MLP neurons of a small language model. Each row is named by its layer, matrix (gate and up: input weights) and neuron, and shows model dimensions 272-463. Each number is 128 + 32 x the weight over its row's rms, rounded and kept within 0 to 255. Numbers have three digits each. A neuron's up and down rows have the sign that makes its largest values positive.
After each neuron's rows, "fires in" lists the words (lower case) most often at its 100 highest values on Wikipedia text that the model never trained on. A number after a token or word is its count.

L2.gate764:128122137114112083188121201115145103127165129135177080162085076163141184085145096178157090111153117126163164098180135122146146144124104180118119157106095148192159109138075073134106058149146103135106127118131063117111128114124112093114220071160164126116139129134153123137174098124112091088109153090148076117109123100112106141084096145116127148169165176114165096194173125176131091119164087102079121148184152115119151100103110116145087100098129156067099078120224131121132128150137133101139139067130161196115132151160157164151206049124151097137172104149139147138112134125105158120
L2.up764:160175170145109101169114212120169075099157151140128112151083077121137093138130160145094093107104165075117148118179117117170130096045118165103109142217109143070186127177197080172143047132136124117104153136125087148097112136146140200126128136158152114148139160140144093150152101074116142124188167100103070148220122129146120079081118122063192145199113169118098108157145106067131111065120109109080153131094092059134147130188134168185067114159122155101165079065142128147119124120124173192148099062115160212155124129124122124105133101068185146190092155094109110145099135148125142144
fires in: "of" 72, "time" 15, "number" 4, "worth" 4

L2.gate702:087106182140100120143079132128172178107088139078166136103115133115120141096149147140124139157089139138118087087155144120087144204130138101109148180090158106125126098131093115065118163145127105121156140113202073160116057134107188153160119076120183164114150175097164091109136081104081149166181065071126204095121085141114191170132108122142184127158131194117115112076136164087104142126098150159116097159153151174162091085127112135124159120083097134152153073158138129161130119114166153164068192167152130135177142140126158155170106155125143106161129211203176139044173082090139143147
L2.up702:156126097120141106145088158092180079103132066140108109097121159116181059098139100145110131109099126144102087127122150143121148096153119124130121112115098077074134139155105091126140159193147113109067068158094175146130127142175125173128146165117152085088171150179150104120132106122151184140160134136115110102213173078040136092110086132181085119157165117094138117127071072100197114154112181152157146060140119126125112137051147180073220107129160110159146101142109145116142205129139121110119131199078165106107128146085130116077160109063115101099188167081124078145139110116171093136
fires in: "and" 88, "or" 12

L2.gate942:109141148121109155147104123152116047081111169064085117143158088070136087083080164133095107152137115082136164074160130140128129134120113164185128156162161140094120167109199187169113138174058157131103127138136127134139104142111199098124161148102147162167152155112170172141130117083104127155187066109124134077172115131114106102051130107115103129136165151074101123084157162146202096137140065129073140107125120167089111162166143131209144086140141162093107063141142146141164102096109159156184127168156139154115113153168128170124163159125113167134130116203174103086128098139112111066
L2.up942:084121134146167164128105114156138119156197198116130166150123138145142114100176070099119034151109170043094095141052078135153062104134128054169086094150096110104141120140129208130129102121115129117072057077113157136096125087147116133107147155086138117194125178091108175144129060119145150126162154111094114115155139119169071071160109117108137152137134165188143117114127153157159122124123105192100094116054081174123112095104138170197126129132084165113163114151143173157107105118121118117182079188155048144108097134114126118127163120133099141141114095144088114096073175193179106156
fires in: "of" 65, "and" 19

L2.gate42:145138089094141156080085146128126163162154150092105137101107107141107136083151132168120127123156176120112152114174050102107117165077079077153107124205144120126183152163106123132184076138115073126103147136074087164144119112095159143140143134098095111135141190084119170116076111128131150170113098101108150145155147122099150118126155129109125144111138112053082127116145106146163126079164107117177174096135093156155156135127136192112130146152130161144077080149097138128100145125117130111075188149094161103132110124087121140156112141143096140132116089092123101102178122105159114092
L2.up42:128166116140124145149120182130126118115156037177128109139093144106087143121071140165136124076126122087178100134145092110129123146156145110139124132167176104068141222117102155111111089121144101190128085081123155199105126170088105140108129182153072083151173171156176110108048111125106158151145113091105148150189141141096082108057130159124139164136162201133126085079138132125155089111119106147126127074160175140082085173073101131167131135121164125126142083134177130152135119141146158115139117126118106091159114124117099036128141152110148073180157179121089092124123171090172106090
fires in: "of" 70, "and" 9, "last" 4, "first" 4

L2.gate115:150148153207116157152182073091097147078033130123093154127190123147084138119117125140166134115086149170097091087119135136048096161121141121121126162180142127090128173128201090138138108125136110132066134123126125126175088142084102027139047148166149139166126160132163101118086086098116126132112130154160114125130111122134194108090156108109162140109130119144148156060184150123215137184137107215085159130146162132169109154151137167156163116102099156108185114089092119144159140095162197140137098129202101100144088113100111176138146130120176080050080104179190145144140101161066140094
L2.up115:128090119131080141099104133145117145121073131150164178113173101178171095210107154112098113149087104188067106101175130132141092121118065141062136202053151093173094155163140111086076162105195094125168053092132153084142100156150099093148117134157178120144145121112108114145065028152109144091097103164130125093128135086122175158116192144144140142076123042134138094140131153103127158116172129079132103115102160144136197093098120094105148150072116148134084140129145113184146154118060142095096092156155123132108144158151149159122069159143127092132174159156132133124129171118139127138
fires in: "of" 36, "awards" 9, "association" 9, "prize" 7, "act" 4

L2.gate207:158149120062073161080118134165165114114141116139186152145123141136144067067141068145118127103103166116058105164186085106106093121180103180167128062139145182168133120128075123151120182123173104147158131156164132153099124093141145091134151130106117157109066139110145096152159113104141131146154128085067099115118163125106084114122112124164142086113118081123181158153117105103144145122174152131165114191134213201116173078142184101134143188168123131085075140076131152147147120185137159189073141123119146101073093162148172148161105153142095115170120115136106140153140061138096177134
L2.up207:179150073174097182107087127162133125116180127144112094063100104148092131112128151193164099110060113164127198108178168118141125141119135135131158152127104134171118106087130132113212121166148115136128072112160150109136149131147069125117128135135085152130069097141112140186123137122114112101131173116122162114137167083059108137143113176087087150140168158092122105169104118129074152147133134179150119120142127113089145101075195158105108095141124158143070155105176173163132132136169167108099174135118102139026101149188126095076085064068162115104137080101139218155122123100163077101
fires in: "of" 61, "time" 19, "in" 11, "and" 6

L2.gate11:129161070133080123094101152123158128145124065122167113098111152182125092069139156136087079090129104136124162102174149136143130176147098125101155096080164106187120142147148153172120055069072068160122054085154115063167143125175098161124087150115120163177084127131143160101106136150160153142160130111122098082170170204061134091128126133109080173150118118146125109115139105194156076141129114125119119125139177098123154079132158160136123095123071124104157159126183126114108112092181160131062105104192095128078097142159140057064125074118130102067106126098113111127201122142101123159
L2.up11:158141085101098109092105115115091173203106118158131119212098158205156151083128139150125140122142125162131162088134112151126240102158104160114176114123193160131115133148112139149129158059119105179112166132131120151178143117144230147131139134130155122134132158055148129165128123142116093138121133161080149164136112124129125143154161158147046132109147165125081135145153158105141142105139117148158103055126174160109116105140178072129162138176102116178111185084130169135088087123147105115130107147167122131093143163129149150134156137122147152162181105083085186141112143183206098096
fires in: "of" 46, "post" 16, "in" 9

L2.gate878:155116136173115181097123131122118119100137191091153148117163086109146074161117134127113166106074179088116168085073132105145137131105132151086135095157161140065096146152186108111064125088108082124121184121096128107133107128159100162145148124040122086131140159120140118139114164141143183148145067079050122181153149142155173114148167161142065171107122105093140117119144083103170135126150120104123136145160139174196100102112140172186167128155148102149160088142122122173146117079113116144164118128169103115112123156127118156134129124085114158134089179120181102066116140148122114118
L2.up878:116137140106123142162133115096116090134148150146212124149166145145126130126178159094141162095134140125109144135130109134070097088123126162089129148132073156088036154102198154133156180136100177118120129164160114086147105156124121128130188138113164127112112179189080098141106109080137099077086149080111115126121098168179137073121099147113151176113132146135167095113193174107113134078158106179127192090137146087153145102111170119210106140076151105156146102194132097163123131115172189105150136157116090156113159140091103121127130134170119168191170185154144073098146158083055157143
fires in: "of" 47, "for" 24, "on" 6, "des" 6

L2.gate497:108153133148096136084142141156154170140107168092089076125102132177147150109117150104097107123125130145131174145160138167129049102159102167140140117224108091071097100147186089169160082145064172135157085160164113116202087133145150096132077134108154124188077164177106100170156149126062186149084116108081083147051161075127111095192106046068092198176124187112129118147116113131186125147098121121091144096141143169159090159132129122151103138108116135104081113128141120149102086158135155120145100143128152147159153123121153164067144146105069140115101084150121138133175126132043151061
L2.up497:099129120083210103131121133115115122135112122140103194164195161165177092140112175150145140118134150153183168116142118110087135122179156120109098099080157112070081095179156135139138107121151126098127158148105151093083120121129082165166096144136133169105089126084119162110145127176092155135181084096110124126204173121104089160140121106133074128105125098167114097162113143142094126156064143128116150091100127087048201087171128135140135091141100187135086106198114202094093169108110123068169171145183113166098186060085048152150131192128053137127154160112119106078189139120124096157
fires in: "of" 48, "party" 8, "player" 5

L2.gate502:092124165105135156115116143136133145128117109144192125141078156109056134144136134157108123140137202140142142115153149075181080092104166183108138149107112147130092171142168155124163055101147141170157080130108133142078177181164124072145145104159178142091186113035187097135126098091134136174141117107081140120139164143144182139113097120134141156172091115163134110152120151154153089176159101132136116072151110168130109134174104209125154124152154074187062052141117168091138182131189160162123120100089163121107191174077141136136124144148159146205114102053134149113134173155122099139
L2.up502:187110147135109106134095141110130140155123098162147170110138137121100057116140158092165112112101174167158117147143121050194179127074110152142128058125119193077083154118152104133203150161045221106168209154131153128091135183177079131059142167121163153116139096116124153094147169099094140086131129120147154096172112200103099127156099107115183134156140120113147126160136149086093151149094125163111167084130096080213221119156157124141212110119081114167177064120212146141142097175077148124149113088131152153125098137143113130109141076114146133105150205087121073096142094217113125111
fires in: "on" 66, "of" 8, "general" 7, "player" 6

L2.gate386:060167163131137097071139115158153133092103122103126133137151135101143182085106212031029115175102115066112082112149099117103107157154162135125071171134184142107157127127103166092096094220111175114136129100179191104106156163140131124154116124123156140100100062139155181069119203120133113150166090097144114097124093179122132141187127126097156104122137130160060122108115106114135150119122151126057132100159141142161127089173130135110109088149108136117059176138127092078122169106134088191085082158103132123137091145145187138093152141173116114105136104158120128162141140138134145063
L2.up386:145183161188112130149154140134176102128138087153135111125115115201132174158145122134105167116072164130059140076136143119133093114113147094147143099141108129086112177147109121135154153111066130081148098124091106161110096184095161128104097135150103140183124114119177142159101127143137163128163121121098137085101098144126109129140099128099161143107128125147130161127117180140150134138089185144124090140069076082126140197114124144153117100145140165121125142112071159127095156144067185146144134152139033154110124131127106110152070143128097118089082139102106167125079193179132104149
fires in: "of" 80, "a" 5

L2.gate292:154153139103140125128095168172165102136151123124110146134100111162107186141124167161177146141182150099114230145128094090118133118154118109102087176080155117151149131142074160147118098172101096100138166108094139065139108070150176131213153136100108155095148109140082128165172158084106072129093107155119101064172114135065106133131093132103076094135117141101181104134147106115127144133122124056160162163138109099122141073135050149136176139085136167153140134113158164073137078174111097189173111105129161157104146223133144121131149096097216110148106134080091115122158163126170197130
L2.up292:135139091093157139112131144117134088153162105082145110156163146103110107162119149174166073077125044055125178129133150118069107124140125168125133120161102112148172078100079095163108149140094129146140102117105111143168117108113111169207131113075120138149164133131157192079115105166078113145143105142121137107161063148123026122133122170105128151162113120168150164113133159086145125092146155065157083150094101110113134086121082104106129153127162202138127159108127144063088141143113110164132141180171097155115134145143101104102124111102155059116136146150118078140098184120147182177
fires in: "united" 37, "of" 16, "time" 10, "president" 9, "role" 5, "presidential" 4

L2.gate327:157108141170137175079096057169156180147085106140184100069086032188140090103188165128081161073148122103168110098171111113166125135131116154098140155150130156088140161180137127128160108138129186141099116141126115160064112148153098149098111139136067110158118145075133097115108143156087212144089163118105113179101113111099145119098123183142107120112130131130078174084136085134148154155207080179110102155121090158095098093094097146110114153126091129164145092162123122136124165137124177084082105159143118156197204148114138148137122187116157146129142125145093109167084102103180124118
L2.up327:091084147119131171125076119135067157128142084082184136164110103096126129104113158139125151125109171202167107167144131070077151121102125107167115091125137082086108186188126128126166091123171190144097148191124118105103083131116087102084100165177132143160164161120106158120093058070082202156119145137126110127049064133165155059078105197134117094107124120188099081113147172099145147191156093203135183103096117134106138148133122144108133126126063112122145067097125113082142163090135149076159096099134133159138099101092129137135167133158100171150161168132106113126010179129155151112
fires in: "of" 41, "on" 12, "mutual" 4

L2.gate133:094097091112078127107127183107087157093068096178136147161179142101150157101153143212092172119117147163160126103155134124113176157159082078167148150133109113140119089124105159122141143164177120126122110125118078115194156127139122130138141164160162140121075186182127120071062141104131131119120120133124103107119163152010073108096130135111088142154172110137108254115125081187149124121185112177147115126144153106110171139151160138167169158089136170130161120154136102112154170134100180144160198139185126105112097086149084096122075154120134190131083118230118142177135113176108161114
L2.up133:196106110141136120097144131103100128180120131161140154126123093208193093172145141160090115129109170156117158133144123155118055134179122124188130140104115084130126137074181160167139090149084111110155177139146141089093089064141080166185096166128147167150130129088064161154102092161095164068155116136106088120121147115137144154111143113165090141134141150132105098201115108140189065111116140086123152125076131176095168095076121146132094161147091102175127103214144151153104175131147120122115134151154123118068141151073150118163046172120114153113115162138171161142182110141116113136
fires in: "of" 63, "commonly" 6

L2.gate32:096090058123129167125170144124163116077058171110113046112135119111119151150139105139109130109098105079156161077098142088178121127110083175143164166199132117060062162155147136084163103130066101050133119098152123113097136165192155137095089089099111091223163143130169104106074123135115134111129101118112142143137073047189157074093097124085130190122123107078065061074086169112180092136127107191144080132163107125160118128101135122192122089123190112139156155116136116165145133127155219136162157179159121092190156087163164132083103093097110111072076120131139168081129128118091111134
L2.up32:098092106105145157109177124116141107093109174140130121108109100111134140140110079055126101126149101096111151191083073159167128114119103139118144085193115132063082122123123142127149100098131156130119152119153095115101077147158122159119114189050137102145111159117103169170122168152105164081091159128113162129099139105139161106137197128094065170102144100069110104124093201093103059116121055140139135140124072146123084104135152084157133117099134097177111159148149130087142067168154135132123156111104165143142110069135142096105092095187084139110087099121134114088190164146064082150
fires in: "of" 42, "in" 24, "for" 14, "on" 13